{
  "n_kv_head": 4,
  "norm": "rmsnorm",
  "weight_decay": 0.0,
  "doc_mask": false
}
MLP neurons of a small language model. Each row is named by its layer, matrix (gate and up: input weights; down: output weights) and neuron, and shows model dimensions 16-207. Each number is 128 + 32 x the weight over its row's rms, rounded and kept within 0 to 255. Numbers have three digits each. A neuron's up and down rows have the sign that makes its largest values positive.
Before each neuron's rows, "fires after" lists the tokens most often just before its 100 highest values on Wikipedia text that the model never trained on; "fires before" lists the tokens most often just after its 100 highest values on Wikipedia text that the model never trained on.

fires after: " |", "|", " 6"
fires before: " |", "s", "|", " 7"
L8.gate384:118098104101095119136167087094146145113132117107107162146160158161076139105142125096121147129153154184134135107087098121117210115145160146092149106156150085148175050060126100147078105115174151097180098107170094131113085106122181151128122117109115083068115134138076154163117073063096091071160109132133070131140127127121070145161095152132166170121178111165136129192158134147181154089145096114091194195110124120101133091133140147147118094134092155115111155117116130065041160081104138125122145145175139155061121140137108162132082126130139110076146144136145130115187152115071058138
L8.up384:169136176110103164076124083108133095158161142119155093123151124146095183161139124118187107190084127113168093138151165138109186139147110093117094159087153069113127097170134109125157123149195124124134121107152065143133158135109169105076090072142131111100151141131126116120149148093156148137081150142098105151194112113074072109117084093104185128175148212177107109142117162132185107114134081127142163107080161190135124133152138117081124122106109162070047152094138155138094159174033162134113178166163150094105160145123162130134092138153129158152191086130140197102121063127111111120
L8.down384:061108158187179155186133090076155128095048145137096134102103129159146101086114119093114160147139118154114135104128119068076174165134136200153050032119117095158158184113095068131136178146064096091135107139143131130134075132119142155082082169132117105146131147135145127169163105121085098130140121074153084137207072145116140135095140159171149147175131127155122106147139153121153121117168046177173167131092084161143165118125115141138110077106113143120110118131143114113132116112138134050147134109141089118129086116163111141112161134105162085129086140127160177085099113148116102121

fires after: " |", "|", "\n"
fires before: " |", "."
L7.gate694:133158099125089112169141101115115089092068123119121099109157137155067073124135142077101086137103108087149108179133137221092187151114188170149093127102114133167183128101090110101123093152183094131127070152131162173147127085101145105165126118059155141129155051164150163149121097124190093135142098152169162157088189154125123115080160118175149127163142136079135139184088119144143150120098090091135149102122109080127158084122121151096158157148036161106101102175136166141123112100156161144104109173145121139171106087132079098069153206121091140120121139109129103139170108079125160077
L7.up694:073081146152131189105138102113122129111146091134131119106124065131122133164132146087079172086163138148155119095146074106108151141147070114121118125162098104148136115174146105069171155229104191087136178093144067166078090159140111056136127128016152156139145151215179158116157178177125146145074174109153134074077132196167136122148117141095117109114077152195135115104135078081119124117203131155079149132143104167122115127164111146181112160184147165178090142127188174116149133158143167091076100181148146174149143083149129097129101124138111122098138070129183102138181119138144147133
L7.down694:154135146174097165112145164094129069159183149105074155053155136100107177150108173167109088153177131141106082165163115159099122128135138117168105120174227146140159154140131085122097181124121158107142119139123118122095183175131086100064112120124113121129075174131102101162169097123100154137076131105119116159093116202141183077149098126126061141135150142189131142083069115156130120144168164120141152069102138144073131121103132121157178109161121148117107174155172076133125137134169121057126100103093108149178090165179162176191117126130147111069080143096125089049168110147136112179

fires after: "-", " Preceded", " Succeeded", " |", "DST"
fires before: ":", " |", " office", "s"
L7.gate490:084162112176147160141183122129097124112154148119127161164106038171115160068108172135120170088138149138157149165147153077125170120143130159132157161119073091130141097129157088143116110114106167125090093112144166196128120135161141115121160147081156178159133107121128151123121149067047148127107173092112137104085126167055122111218053154099126139099104077180230095125160095144148128160132103167126105101119157152140157140114175106136075198117069138095107173103147099098111126136091121104183138114183122167149121151134139147109074115112088107092067196152079119111072150098129167123
L7.up490:139144081144125113124105140087150145118190098144173176143176086140112146118167147120157148119117146138155145168100128074107120122145177114195178185129114094170141134131098118142139105144115136082116131140165165142081074126162131105115153115114126157181109118172193126128199115079127139146107141145100149139135129145130187154166116146136154106106124167136141099132201114036122139137148116132173095169136153137091092155077141090102169154145125082108042131122132190069103136071112131113121139078181134086069115096106085111141081102183161149077089139170162204127192208139156121110
L7.down490:099128118111136157147172112171138118130112124166209101135128095153104128120140134118143159114160140141160098100116068115117142089119162115201100135103142091203200095155161130057136154089105144100131121033195154165113150152153134105141185132114199140093149143150099130120115122107125201100153092130163156082133148092104167109169154193175136143180138123129164120109148064094090119112163191165125092119096152121128085180120157120076172102133115125115071210148080118135110052102142134137182170129128157093112141058123104141072109080121116144107131111153122095074081116130131132076

fires after: " |", "\n\n", "=", "|"
fires before: " |", "\n", " career"
L7.gate331:080119143101127111154130112079103114086113140125096195146144137093124171189091117131106129126154157066129129182101151119128166125183140143114144174119136113152199146155139147152126118149148101144075070120144100078119089164050175070163100107204103145133074046049183129136126124125145149094119149111094095118132138095151105127081142137137079150101111139171101109115119126159112136144055083087095175064148105153120087112114128124114117139110124075172121169113158091095149070119159101165186151080091091119099139117091116178111174104091173150121158133215124192129158124123167137137
L7.up331:129117145162166204109121096129106105088090128118114179124106115176117145158118143114175159154107106075104111109163103070109089154105166128071115129110045125120147133183103141083110125102100172104106097164195145156155109090118121137066141191130101149132128156147176091138103159133090129121112078170102115164126149114130152105116103086072142080119139182119186139120048144180105113135112150094124079062133095114137157173141139117168102095120088106159063157120109119143154128097101080096111083118191134145163136092114171135103129137111198112202107064166122149089059093125136113124
L7.down331:127134175082103147153167133097121094091102182154144154119152119123118044146109118108098149127168164102079103135094143145178157062108122126145128114129176085134145172166133074162155140143161095146159089156069101096146173158101122106135145170165131145133091087121192161189151084143156133102072176152106134115090115088103152110097133141128123116153177083120131145096105142101127121102160048140131144139137132213153126130116080160190143079117129141176059111156165112147167087158108143134176164090111098122131165143128101221131177097088147125153102078134196154173130132121182145090

fires after: "-", "|", " |", " Running", "ed"
fires before: " by", ":", " |"
L7.gate194:141123087124133173118171204142192059072157115122130168146189101189094166138182172155127192149141070072148102134155111112074190137114178160156189114132123078112122142209132053182135128112107144110123089070064169206104134111159122141159116086174146141129095145099082127156129195196155137164126148153103115135124154154141107123155128114179140085121151138150106116133099083173133184139112076097171093185133121119123097114155124089136095073127108110140072077142113177111055147134139095103150137113098078119133117125121127166077150130178144124071094151149097150133126146166110103107
L7.up194:076195084163176140131187145115107055077143191111114136128177155097118113105164120104142154093168080140098128106137189077146165171124187081121115122151050129124131160173187110152171105147106114120148124087129126130159116165112126111086115125080126126152171112066125064166161164140153138145119114097060111123174142121098126113159168127208143152088138136135166131152108138182116153176127116115091111128111125120078100115143120095107180134163182151056101095163090134112051094131115103114111092099151139155094098098096137105131132129132102111145095075144150184158096115153127122121
L7.down194:099107112095132093187128126158076132113096192159125103146177125145098123126136138115140129098191180126091137089141097066096184122113148121082137142172078124110138141174127149143174084093171138062121062135143114085126141099101163136141111109097166157145135137160172081145089116146131142051111047088124169100077116117070127142179199203138111118172123129078168099130113128145188141099167139128126143189094057068195089139086133172119085129179148191117134141197081128147105160113127127144142099140122098108130138115136137160127073076095056072136126118148117127130134093129121148128

fires after: " |", "|", " ("
fires before: "|", " |", ")", "-", "\n"
L8.gate64:102095114096186163177113151118159160168156113137150122135089163120129112167129137109127136158119208076109131100165154152150147130116138127086106093115184080142139208143143127183106108097161125120162159181101161120087141150113073212184163175121105117088057135180153108121145138116112081152173173157121156144085149125152120118118148125126136148113111117067124113112150132130155140077090125069105143174085142161203077138119118129138110147116093109077133067125081163073155120108128135186091057097106120125177169096175049070184074092130138135112137160119159126080155125159118086162
L8.up64:160127095088128156147091052086100088147117139166081137185133106098125131135146112058095121124094194208137122100101173116129145133111137140104113085122177075123154138122130121122122138131130161168154189109079118155197160146115085159181060048158096128109137134137133130085094093120152108128162120174159111129121167137138117094066188158032141136215119150146108159146132164143156086104155091103189120106110121158212071126140162155204080111169155151148147164172117180054135160137106174152145092128114110169160114094171130156129138118165140112143188102119138135093102140163093150130
L8.down64:139172126099101114087140138120127152113101096166120106136140151115100157179159144161132168149123134110138126139127124100171149118114130161107105150162115036094156150100129128126108105130125134151145156185169106159150092098100162226100137089169088183115165146165139169102088194141120127187105117123126124108194162114195144094166197096162122137094158126128121101110124150149145120153130117130149128116142093106210155133122128136088165128168145159093159097117162114141126101149089060076139153149143140117133123150125140135129144126131099175098093112107128140166125077141109175127

fires after: " |", "|"
fires before: "|", " |", "–"
L7.gate400:100117070118158153168145059067147103111138152113107204106134178149172130167071109099058141153188163155097201116134150089088156166156160105114137113092132151178115137072113172110099114156176136133105122104090104130119148217115109097158081091107160154099168177153110077112091076147126122180127116170090090086110148128109129109151126126163160186154142159134176134124090100089093138148098124104116156077166090170197096115152060127111134108118155096113133160147068185167131111189139161150107137091133081137107154128086100134177134148115148215156109166077083121087173105068131106142
L7.up400:137181094137123158094151120097094150128110161149124137162111133113077085151146105154122144077164132192167196113142192141111126148121156174146161047146152180119156092125110157093134157106120139118122078123140152145136168104110094137169233110163114096122085123104132091123106063105092147168125113125200132137113131096097144123085129183119107111130133119117067102070107118172076107106163121119140103142089138075216126079112162102073077126107176116108103117113199163122141084163116140142139035130151134162166152094167101104176102083119165050104131112139125107079170149123071100092
L7.down400:117149104115163130098177155093078086057141141173181119176100109132108105131224136231145154110083149075112187148116113079151136142120081133133152102135188140098148153114178037098174184130110166139175148156164077136151133140117111160093076169148104135184109179184121076112079147177108127154144090165115096123152146095194127102113123083159127135115161129129125113092125127143139132120107102143116153129127073126193173079096138164087070113160161123126114104127183077089125125143108077087103171143136147177143133130132122123093114136093038125105111108126108128187147103083109120136

fires after: ".", " |", " 0", "–", " 1", " —"
fires before: " |", "\n", " ("
L6.gate456:157148090154116069096079100112093141090135141160077117171133134149114230094112162127071146117110154138153110167187130103192141145189131097133151106123161166157114115080055082173130134120081151136142199152133128097131167134084154146100086151180139151108158108123142137105135181144134113142087141169163055107149133194153139105131108123143068132092143099101114136155089145184124148092151123154104108150110109138219101099128104150171112132142159116139134119125126134239125104099120169139133107087176157139120117066127115130162117162116162159109103065113150136118135075089111197185
L6.up456:113103131104146159176121134117080164124194145124117170179125132087078084118161132127107151180108126076151108123147096131147065086076081149125175103113096087154188185081125054145107112128167108094056114113184138146154094109113089143148125155147145105135089153108152138195119155139111167137153116164107153127116080090071085120138098118125109125083086143130144135111073102106146124090134135132096120149171125142119106155070223050118128105159170184146121126189134168074179130111083129155142096136074101168080124135107167137097118176119153167083132145142111066128032122079088104088
L6.down456:145083145053155170103136139086140133157169113137129089131110148151123184165063171117135144146162141138155084119102107086186120117137170152115165155134132103125111079102157204134162142126170098193099109159112115163098134085102079076146138179170159094149110133115139131075106091160189159137117172147113092191085119169140110141125215073120120154143137086141081149155137101117130143111117140134108102135119140073171113137093097076111093132123145166158089176066101074172145107121114115130140110161114088107095130142118110166128137142087135199157092157195160139138167049184096134113

fires after: "|", " |", "\n", "–"
fires before: " |", ".", "–", ":"
L7.gate393:166123180126145097125109115122099137077084091087165111134149144100135152127068130107127121087160108081152090111080129160086192080150124145111129130101128080137157158167128145113124211153098146150132140108116176092136172197147127173047131073145169130153175142198175145174111129166105161177119124107167162128118105102107143157136107130177088113136154099157090068087193108160139117132117122142156140092157112065116132129135174118157105107130091073158144055129195106107071104117108123134097143132110134144169104162141146136065157118117118131138101104141152062104130121144067170104
L7.up393:170102107146149165127173118186139156149202190146094131106179122180144091166151157131105184143108117115201150155142066081120150155138075148132091202149124114122076079143173157099124146112135096142128152085173136125200135130159133101136110131067135148150132123158144136098167166173151106146141094155073085099148188129110102075104086074109142146149171171167148084144143093140149131127108124160160157171133128121116076071138122115124146077135106142122108157129123113069157113073111101110146148139156064067138175118104136118132122156116136151128191135132107145229094100148194077109
L7.down393:119115137137114180105098145152128162112136137132172106104113124126111140162187121149151164158067145117046125080149145148084137139105167147148097106072149102145084137077118174183147158148155104163115193088129146152167118137184136114062110159093103187144147151152179118035147132115074124092136123095164081100103116097169165141113157150123132083155121117161085122107181098126096136089161183105055087069070092156146118148165144136136134164127149115142162105151110137147130146142119120100114098077057119131130101108111090159073128099093123061138073098130080123153130084114146138130

fires after: "-"
fires before: "|"
L8.gate676:137128136097176082118130165157113145168145133158128108096120047109182169117091116108114116141120157114117087138172080073082128172156128100085108114065166088120134143179123124192153051154142146142115128162189098113131097103077111134149194160143127161174087108149102174097115077157061061138144079081144094095109186133109095088145119103136115136127156170074096056106101098138088077116158127157106166165130149154199096135097060130164150158112140133100139057023118160144126111139097109154155125110094067123153125168132095099098084103091062107074092122127117140124123131110082127160
L8.up676:073152158145079149093127098218156157129081087127175115162147189106075102096135125189087188149119184144166157138141126081116182093109087174096134093148107143149079107156090074150157097114156125011147120134188109167137131143138084132125094168093132126160152112110149143113088052092103151106159093125090081086170138094073151171072121133121105154110125137128154076083125101108153093121137066096157171162155126156148159142079090137161116161112125114076103053145116106180162151088103144150104122137106114078079159126102146126156118120144154112045114128166148122142130114088185068129
L8.down676:098120085151139153160167164104157214110121078177124148118132124097129167116109133114097100113124174185173073104126099104101117189135067099103154113151173118154133167149106113190166089138111147135133067118132165128164186136102150144095145180069123101123137126130143115147140185113192118074158131118104131066165082132153114089122111156133082096152143130079148199097148185122143124123110163110093101109060118178069176099091112139144097177099165094084155102127095143161123177115116113140090103153091106103175137149156125153141069192107102145120213143111110170120126150142117140160